From a checkpoint of a small transformer trained on Wikipedia: MLP 1024 ReLU, tied embeddings.
MLP neurons of a small language model. Each row is named by its layer, matrix (up: input weights; down: output weights) and neuron, and shows model dimensions 64-191. Each number is 128 + 24 x the weight over its row's rms, rounded and kept within 0 to 255.
Before each neuron's rows, "fires on" lists the tokens most often at its 100 highest values on Wikipedia text that the model never trained on. A number after a token or word is its count.

fires on: " on" 71, " On" 17, "On" 12
L3.up608 [117 105 131 178 179 151 130 160 138 117 160 127 142 168  93 144 151 145 111  96 131 148 115 154 126 115 151 129 128 142 138 114 153 132 124 129 160 173 124 130  96 135 119 160 122 155 151 117 116 118 115 120  65 145 169 142 117 112 122 136 183 127 105 148 131 164 112 131  87 136  97  75 100 109 135 104 164 128 107 120 141 142  97 104 136 139 131 166 134 141 132 114 160 200 101  66 103 135 136 136 103 146 150 142 133  70 125 130 139 119 137 117 112  97 126  95 131 160 101 124  74 137 103 135 151 130 110 162]
L3.down608 [143 103 149 113 158 173 133 123 130 119 174 169 127 164 101 157 135 124 127 118 116 173 152 160 132 117 138 128 129 157 181 120 142 115 120 119 137 137 122 130 104 156 116 151 110 125 164 147 117  84 126 106 120 124 162 124 140 100 125 148 120 126 126 128 132 149 135  99 108 137 128 100 100 124  98 126 138 153 147  98 135 131 147  98 159 140 106 122 117 114 111 129 112 143 127 147  86 149 178 147 119 157 138  83 157 159 113 115 175 148 129 114 143 149 133 183 122 170 118 143  97  87 131 116 117 108 110 129]

fires on: "T" 29, ":" 20, "\n" 7, "The" 6, "ver" 5, "P" 4
L3.up556 [147 171 145 131 136 111 125 123  93 103 141 150 124 188 159 133 130 120  73  96  72 128 138 100 120  86 121 154 123 144  86 147 148 123 127 107 123 161 103  97 115 135 127 139 120 111 139 121 153 130 118 151 147 118 149 103 161 107 124 121  98 115 157  98 151 103 177  85 108 137 118 117 137 126 121 116  51 159 132 162  97 134 126 116 134 154  94 114 160 126 138 127 134 172 145 124 152  97 121  97 104 120 148 100 137 119 146 142 128  98 131 149 147 151 133 135 172 134 118 102 143 132 138 151 123 118  91  87]
L3.down556 [136 160 118 128  76 129 130 148 130  89 108 123 129 117 192 150 155 108 107 151 178 116 142 172 173 158 120 113 137 120 156 153 122 124 143 122 103 165 141 121 122 176 132  53 128 122 104 108 127 125 131  93 126 140  82 129  82 101 146 139 103 137  94 116 138 124 141  97 125 108 138 172 124 130 135 112 153 125 174 129 148 126 108 139 154 155 134 147 126 140 116 155 116 128 110 116 109 109 103 125 173 114 139 171 150 137 116 185 111 158 132 125 147 134 130 176 180 207 108 173 134  81 114 116  83 153 124 135]

fires on: " sp" 30, " Sp" 29, "lic" 23, "ric" 7, " Republic" 4
L3.up75 [ 79 126 103  73 118 129 150 107 136 181 114 127 108 130 105 126 105 136 157 156 121 141 142 162 175 183 107 127 109 137 101 127 119 101 110 136 134 150 144 141 100 149 142 115 150 133 137 169 115 186 127 117 130 138  97 134  96 145 115 157 133 161 128 145 112  96  75 151 126 124 126 148 150 120 149 132 124 123 157 130  64 108 125 108 108 164 119 175 127 154 149 165 107 122 158 135 120  94 178 142 143  97 136 154  89 178 138 150 151 134 125 153 131 161 136 152  88 117  79 149 171 137 150 108 128 109  96 154]
L3.down75 [155 115 140 133 139 131 111 121 130 106 122 143 139 134 153 110  88 155 148 150 160 166 151 123  94 150 123  90 149 121 110 115 132 140 123 110 123 131 164  97 102 121 139 130 131 101 136  75 101 130 150 149 165 132 133 197 141 137 139 117 104 122 112 147 105 121 125  96 116 119  98 105 112 127 125 107 143 131 131 117 103 113  77 183 140 145 147 136 148 152 138 136 127  97 117 154 159 175 133 121 143 115 124  79 129 123 135 124 108 139 109 113 151 140 151 182 113 113 151 113 126 109 160 117 167 119 100 161]

fires on: " sp" 58, " Sp" 42
L3.up470 [108 134 165  99 101 140 152  87 142 119 125 157 134 127 105 111 129 134 149 145 150 165 111 155 130 157 140 119 171 145  81 109 109 149 107 117 168 133 176 114  86 139 148 131 147 136 138 139 144 136 136 146 130 139  87 116  96 133 103 177 146 154 121 146 135 104 100 134 109 117 150  89 116 111 116 105 168 165 149 129  65 102 101 102 126 149 165 191 135 121 141 155 125 170 142 133 111  76 163 154 136 135 131 132  94 120 122  91 131 148 130 145 152 185 123 129  80  94  92  85 122 161 117 180 150 100 109 148]
L3.down470 [141 142 160 109 133 146 146  82 121 128 146 122  82 156 122 151 102 147 135 135 142  94 143 144  95 159 191  86 134  83  68 104 118 123 122 131 138 135 170 110 130 138 122 155 111 105 158 108 103 132 123 159 130 128 126 140  97 149 133 198 115 121 120 163 109 108 104  85 110 116 165 123 109 152 141 121 175 162 149 125 128 156  76 122 125 138 151 149 143 147 156 138 112 154 114 160 143  98 118 141 136  82 143 129 123 112 106 146 157 125 153 131 156 126 117 126 140  74  98 116 125 124 129 102 150 123 118 167]

fires on: " re" 43, "ce" 7, " pro" 6, "C" 6, "ro" 5
L3.up705 [151  76 136  97 127 154 163  70 134 121 125 154 150 138 175 134 151  94 131 163  96 137 139 143 118 136 110  86 174 150  93 117 147 134 116 133 130 119 151 106 147 154 119 151 114 125 130 127 155 134 150 135 122 108 121 129 137 132 110 125 103 130 137 134 159 113 143 131 176 151 154  92  95 151 133 134 120 141 118 121 113 112 150 131 146 166 117 150 139 103 139 103 125 143 153 145  74  71 114 142 161  91 122 111 137 114 134  89 143 145 145  85 150 194 130 189 102 134 121 104 142 152 111 120  71 107 114 115]
L3.down705 [150 130 106 143 145  85 116 138 127  70  96  99 138 120 125 128 163 121 126 141 110 118 143 124 138 177 128 116 134 134 113 139 158 118 150 134 168 130 137  98 149  91 134 126 113 119 114 141 128 118 149  75 117 142 125 122 144  70 127  96 138 156 142 147 121 151 121 141 123 121 100 169 115 112  95 160 110 162 114 144 161 140 148 129 114  87 120 109  75 134  90 138 110 124 123 118 165 204 163 143 117 126 103 140 133 133 128 114 148 142 107 127 118 117 123 113 158 118 145 101 111  99  98 107 159 144 105 173]

fires on: "or" 18, "ter" 9, "ent" 7, "ur" 7, "ar" 6, "in" 5
L3.up669 [114  75 118 156 113 133 135 123 160  89 107 116 139 144 142 153 175 169 165 119 159 134 120 122 138  89 151 129 127 142 109 156 109 140 158 113 135 121 110 200 149 135 151 127 145 112 135 125 109 140 162 104 142 114 159 141  83 159 130 117  97 136 106 111 153 111  95 138 128 100 143 145 125 131 151 138 130 112 121 146 119  79  94 140 131 133 169  83 163  94 106 128 120 130 139 123 102 129 111 105 174 123  99 120 147 120 139 146 136 122 150 140 171 157 130 131 151 180 112 146 121 129 165 168  69 144  88 109]
L3.down669 [ 75 152 126  99 126 143 135 148 119 170 106 124 120 137 123  86 105 103 134 133  93 154 108 124 118 152 125 152 139 127 146 121 129  91 131 139 165 133 149 110 110 116  94 131 111 130 157 148 158 125 127 146 121 146 105 129 177 117 118 168 137 141 156 116 143 144 140 144 123 145  69 140 106 122 128 146 149 123  88 135 150 159 134 102 144  94 100 134 114 108 188  86 164 126 161 113 145 132 125 172 109 103 132 120 125 107 129 109 121 159 116 137 103  91 125 116 116 121 168 115 112 163 126  99 162 108 177 140]

fires on: " sp" 56, " st" 16, " Sp" 11, " live" 4
L3.up574 [140 136 116  96 125 148 144  76 134 123 124 130  72 126 157 144  89 132 141  97 137 129 143  93 140 128 151 133 119 158 113 136  96 117 100  91 138 142 154 149 139 152 154 133 136 105 114 161 106 144  98 179 157 173 138 132  94 110 105 133  90 152  87 148 137 123 133  88  95 152 128 172 120  94 147 107 151 153 138 179 117 109 105 125 127 130 147 175 194 125  94 155  77 136 128 150 147 138 161 151 135 115 120 192  98 127 124 143 147 134 150 137 160 140 124 126 127  51 126 101 140 132 152 167 143 122  94 138]
L3.down574 [ 90  70 128 140 110 101 145 128  97 122 150 127 137 146 125 132 107 101 111 105 170  64 170 128 119 172 161 108 130 141 132 123 140 144 147 122 132  99 132  98 169 129 159 159 141 140 137 171 149 135 134 107 115 145  97 152 160 146 105 171 108 108 122 134 132 118 120 109 145 151 108 121 115 148 139  91 150 126 167 157 120 155  87  85 128 180 165 115 143 154 116 139 103 124 118 119 127 114 169 101 151 127 127 118 121 106 145 121 111 118 145 165 153 121 132 138 130 101 149  62  89 120 122 146 147 108 108 116]

fires on: "in" 48, "un" 23, "ul" 9
L3.up34 [143  98 109 137 195 134 131 131 148 134 118 141 133 105 101 135 112 132 162 133 111 120 111 102 189 117 157 135 141 131 111  94 166  84 135 170 139 132 119 133  98 146 167  90 105 105 168 134 170 129 147 124 158 127  99 116  89 116 120 125 148 146 111 150 149  83 121 110 148 142 111 125 114 148 138 119 131 127  95 140  97  89 127  90 148 126 205 157 113 111 122 107 118 143 113 157 117 119 141 149 163 141 122  78 116 147  90 137 125 108  98 121 138 152 126 171 141 149  94 128 100 118 148 176 118 134 120  99]
L3.down34 [ 83 132 158 104 110 154 142  94 139 149 131 124  81 126 160  92 156 132 167 120 121 110  86 152 103 140  87 121 121 128 156 108 160 117 103 106 170 110 125 126 153 159 118 125 109 146 114 173 123  90 126 144 127 114 124 156 126 136 107 119 121 123 114 103 176 105 132 171 155 167  91 123 109  94 124 101 139 141 125 163 184 161 134 157 132  88 154 115 131 109 134 136 152 119 120 141 162 133 136 125 123  76 119 148  77  90 117 114  74 143  93 123 108 139 128 110 110 112 151 155 103 129 115 110  84 112 132 124]

fires on: " on" 44, " On" 19, "On" 9, " Fa" 6, " re" 5
L3.up287 [124 100 142 160 147 160 194 142 130 140 133 108 109 124 105 194 151 141 122 108  86 149  72 150 144 136 154 159 153 110 132 114 108 119 161 160  78 152 110 121 132 140 107 145 115 159 149 120 124 116 113 153 107 111 152 127 135 138 106 147 124 122 143 121 151 171 121 122 133 153 157 105 112 124 115 128 111 161 111  90 135 152 126 137 144 128 138 137  93 105  87 110  84 153 122 138 114 148 106 120 152 161 142 109 131 146 117 181 134 104 104  84 128 171 129 166 165 135 113 137 154 142 135 114  91 104  71 147]
L3.down287 [148 152 121 106 137 158 167 100 163 123 122 102 143 146 123 133 114 146 140 137 145 114 117 146 135 107 113 183 129 115 163  98 140 134 164 120 138 116 115 155 103 124 122 154 142 133 167 172 154  98 142 138 112 126 150 132 131  77 136 140 131 144 118 134 160 123 149 119 111 103 145 116 185 101 150 135 192 186 129 125 138 152 162  89 146 117 100 127 147  65 120  93 135 114 161 107 141 151 126  92 120 181 135 148  92 143 121  97 118 162 106 119  99 130 130 100 133 153 140 161  54 105 131 108 125 109 138 153]

fires on: " re" 46, " Re" 18, "Re" 15, " pro" 10, " Pro" 5, " Co" 4
L3.up161 [139  89 124 117 133  93 144  85 109 133  95 111 165 125 191 151 133 117 114 130 122 115 177 159 117 138 115  91 188 147 111 110 108 122 104 102 121 152 134  95 118 149  94 147 166 134  89 109 109 178 124 115 134 110 120 123 118 117 131 111  98 151 103 120 151 109 120 123 137 139 109 109 123 131 145 131 153 111 107 126 162 124 147 127 114 160 100 118 155 181 103 134 138 158 178 139 164 141 119 146  94 100  82  94 101 131 111 143 134 140 163 116 136 150 133 124 141 107 113 116 116 116 112 104  91 131 133 117]
L3.down161 [147 132 109 124 146 140  93 124 110  99 131 144 190 120 187 124 136 126 142 163 146 151 132 150 103 175 108 114 154 157 143 136 143 122 143 130 151 160 112  86 111 125  94 120 135  93 130 134 168  78 134 156 100  97 117 117 138  83 132 113  94 106 126 153 112 120 114 132 169 156 150 154  89 111  76 128 131 146 163 110 131 174 142 113 116 116  99 113 152 133  77 124 105 126 177 159 119 143 156  88 112 129 154 126 120 136  98 102 177 112 139 128 129 121 142  97 115 110 161 129 100 174 132 115 112 135 118 165]

fires on: ":" 60, "\n" 22, " G" 11, "|" 4
L3.up693 [161 149 113 125 134 102 125 126 130 164 141 135  75 175 157 182 110 129 114 110  91 117 123 117 184 130 118 144 121  98  90 131 116 138 117 105 151 161 107 133 121 132 136 151 130  96 140 114 130 126 128 104 138 149 147 109 150 131 127 169  88 113 144 140 123  72  82  96 112 134 158 108 157 163 143 125  81 151 128 145 116 101 138 119 125 186 153 120 139  99  96 143  98 197 124 106 104 150 130 116 139 109 128 113 134 141  80 167 145  97 128 107 131 143 129  71 154 120 121 119 134 167 107 150 103 123 130  68]
L3.down693 [160 153 104  94 106 132 137 127 132 125 139 100 119 142 156 135 125 140 104 144 128 116 153 127 165 133 127 133 112 122 102 153 108 145 128  94 136 108 131 156 121 158 129  88 139 169 129 113 124 123 123 106 129 131 108 122 121 189 120 123 114  89 126  81 162 144 119 109 139  56 175 152 130 199 162 132 138 129 138 164 182  98 117 166 137 131 116 137  98 118 124 125  86 132  94 116 110 121 118 129 138 105 154  91 161 154 102 138 109 171 162 101 113 129 147 162 126 118 152  96 168  93 135 139 146 143 135  93]

fires on: " and" 61, "\n" 13, ":" 12, "===" 6, " or" 4
L3.up611 [149 168  97 110 153 130 173 118 130 147 150 141 117 134  98 168  98 128 112 108 115 139 172 101 162 135 124 167 179  98 128 132 122 128 121  80 139 141 137 148 154 137 160 143 110  96 117 149 128 142 120 177 173 114 170 129 137 110 122  93 115 113 152  97 124  90  89  82 118 159  91 131 137 148 147 158 134 135 129 173  80 104 110 119 127 142 140 152  94 130 101 127 131 162 158  95 125 126  93 136 119 117 147 135 158 154 130 158 167 121 111 128 105 141 128 120 144 116 146 138 118 132 119 116  96 158 133 157]
L3.down611 [ 95 137 105  89 113  72 125 110 124 159 148 112 146 163 108 143 141  94 130 133 147 106  98 141 131 151 121 156 156 153 134 137  99 141  91 119 141 152 133 139 144 156 135  81 140  92 114 139 110 168 159  95 166 131 101 164 122  96 124  80 147 123 126 121 146 189 106 100 179 123 114 140 126 161 130 133 141 112 126 192 131 132 155 115  85 152 133 126 119 124 119 158 147 107 121 141 137 131 132 133 138 111 102  91 132 153 125 106 100 155 158  97  98 117 133 147 116 133 121 133 142 104 159 104 120 112 127  99]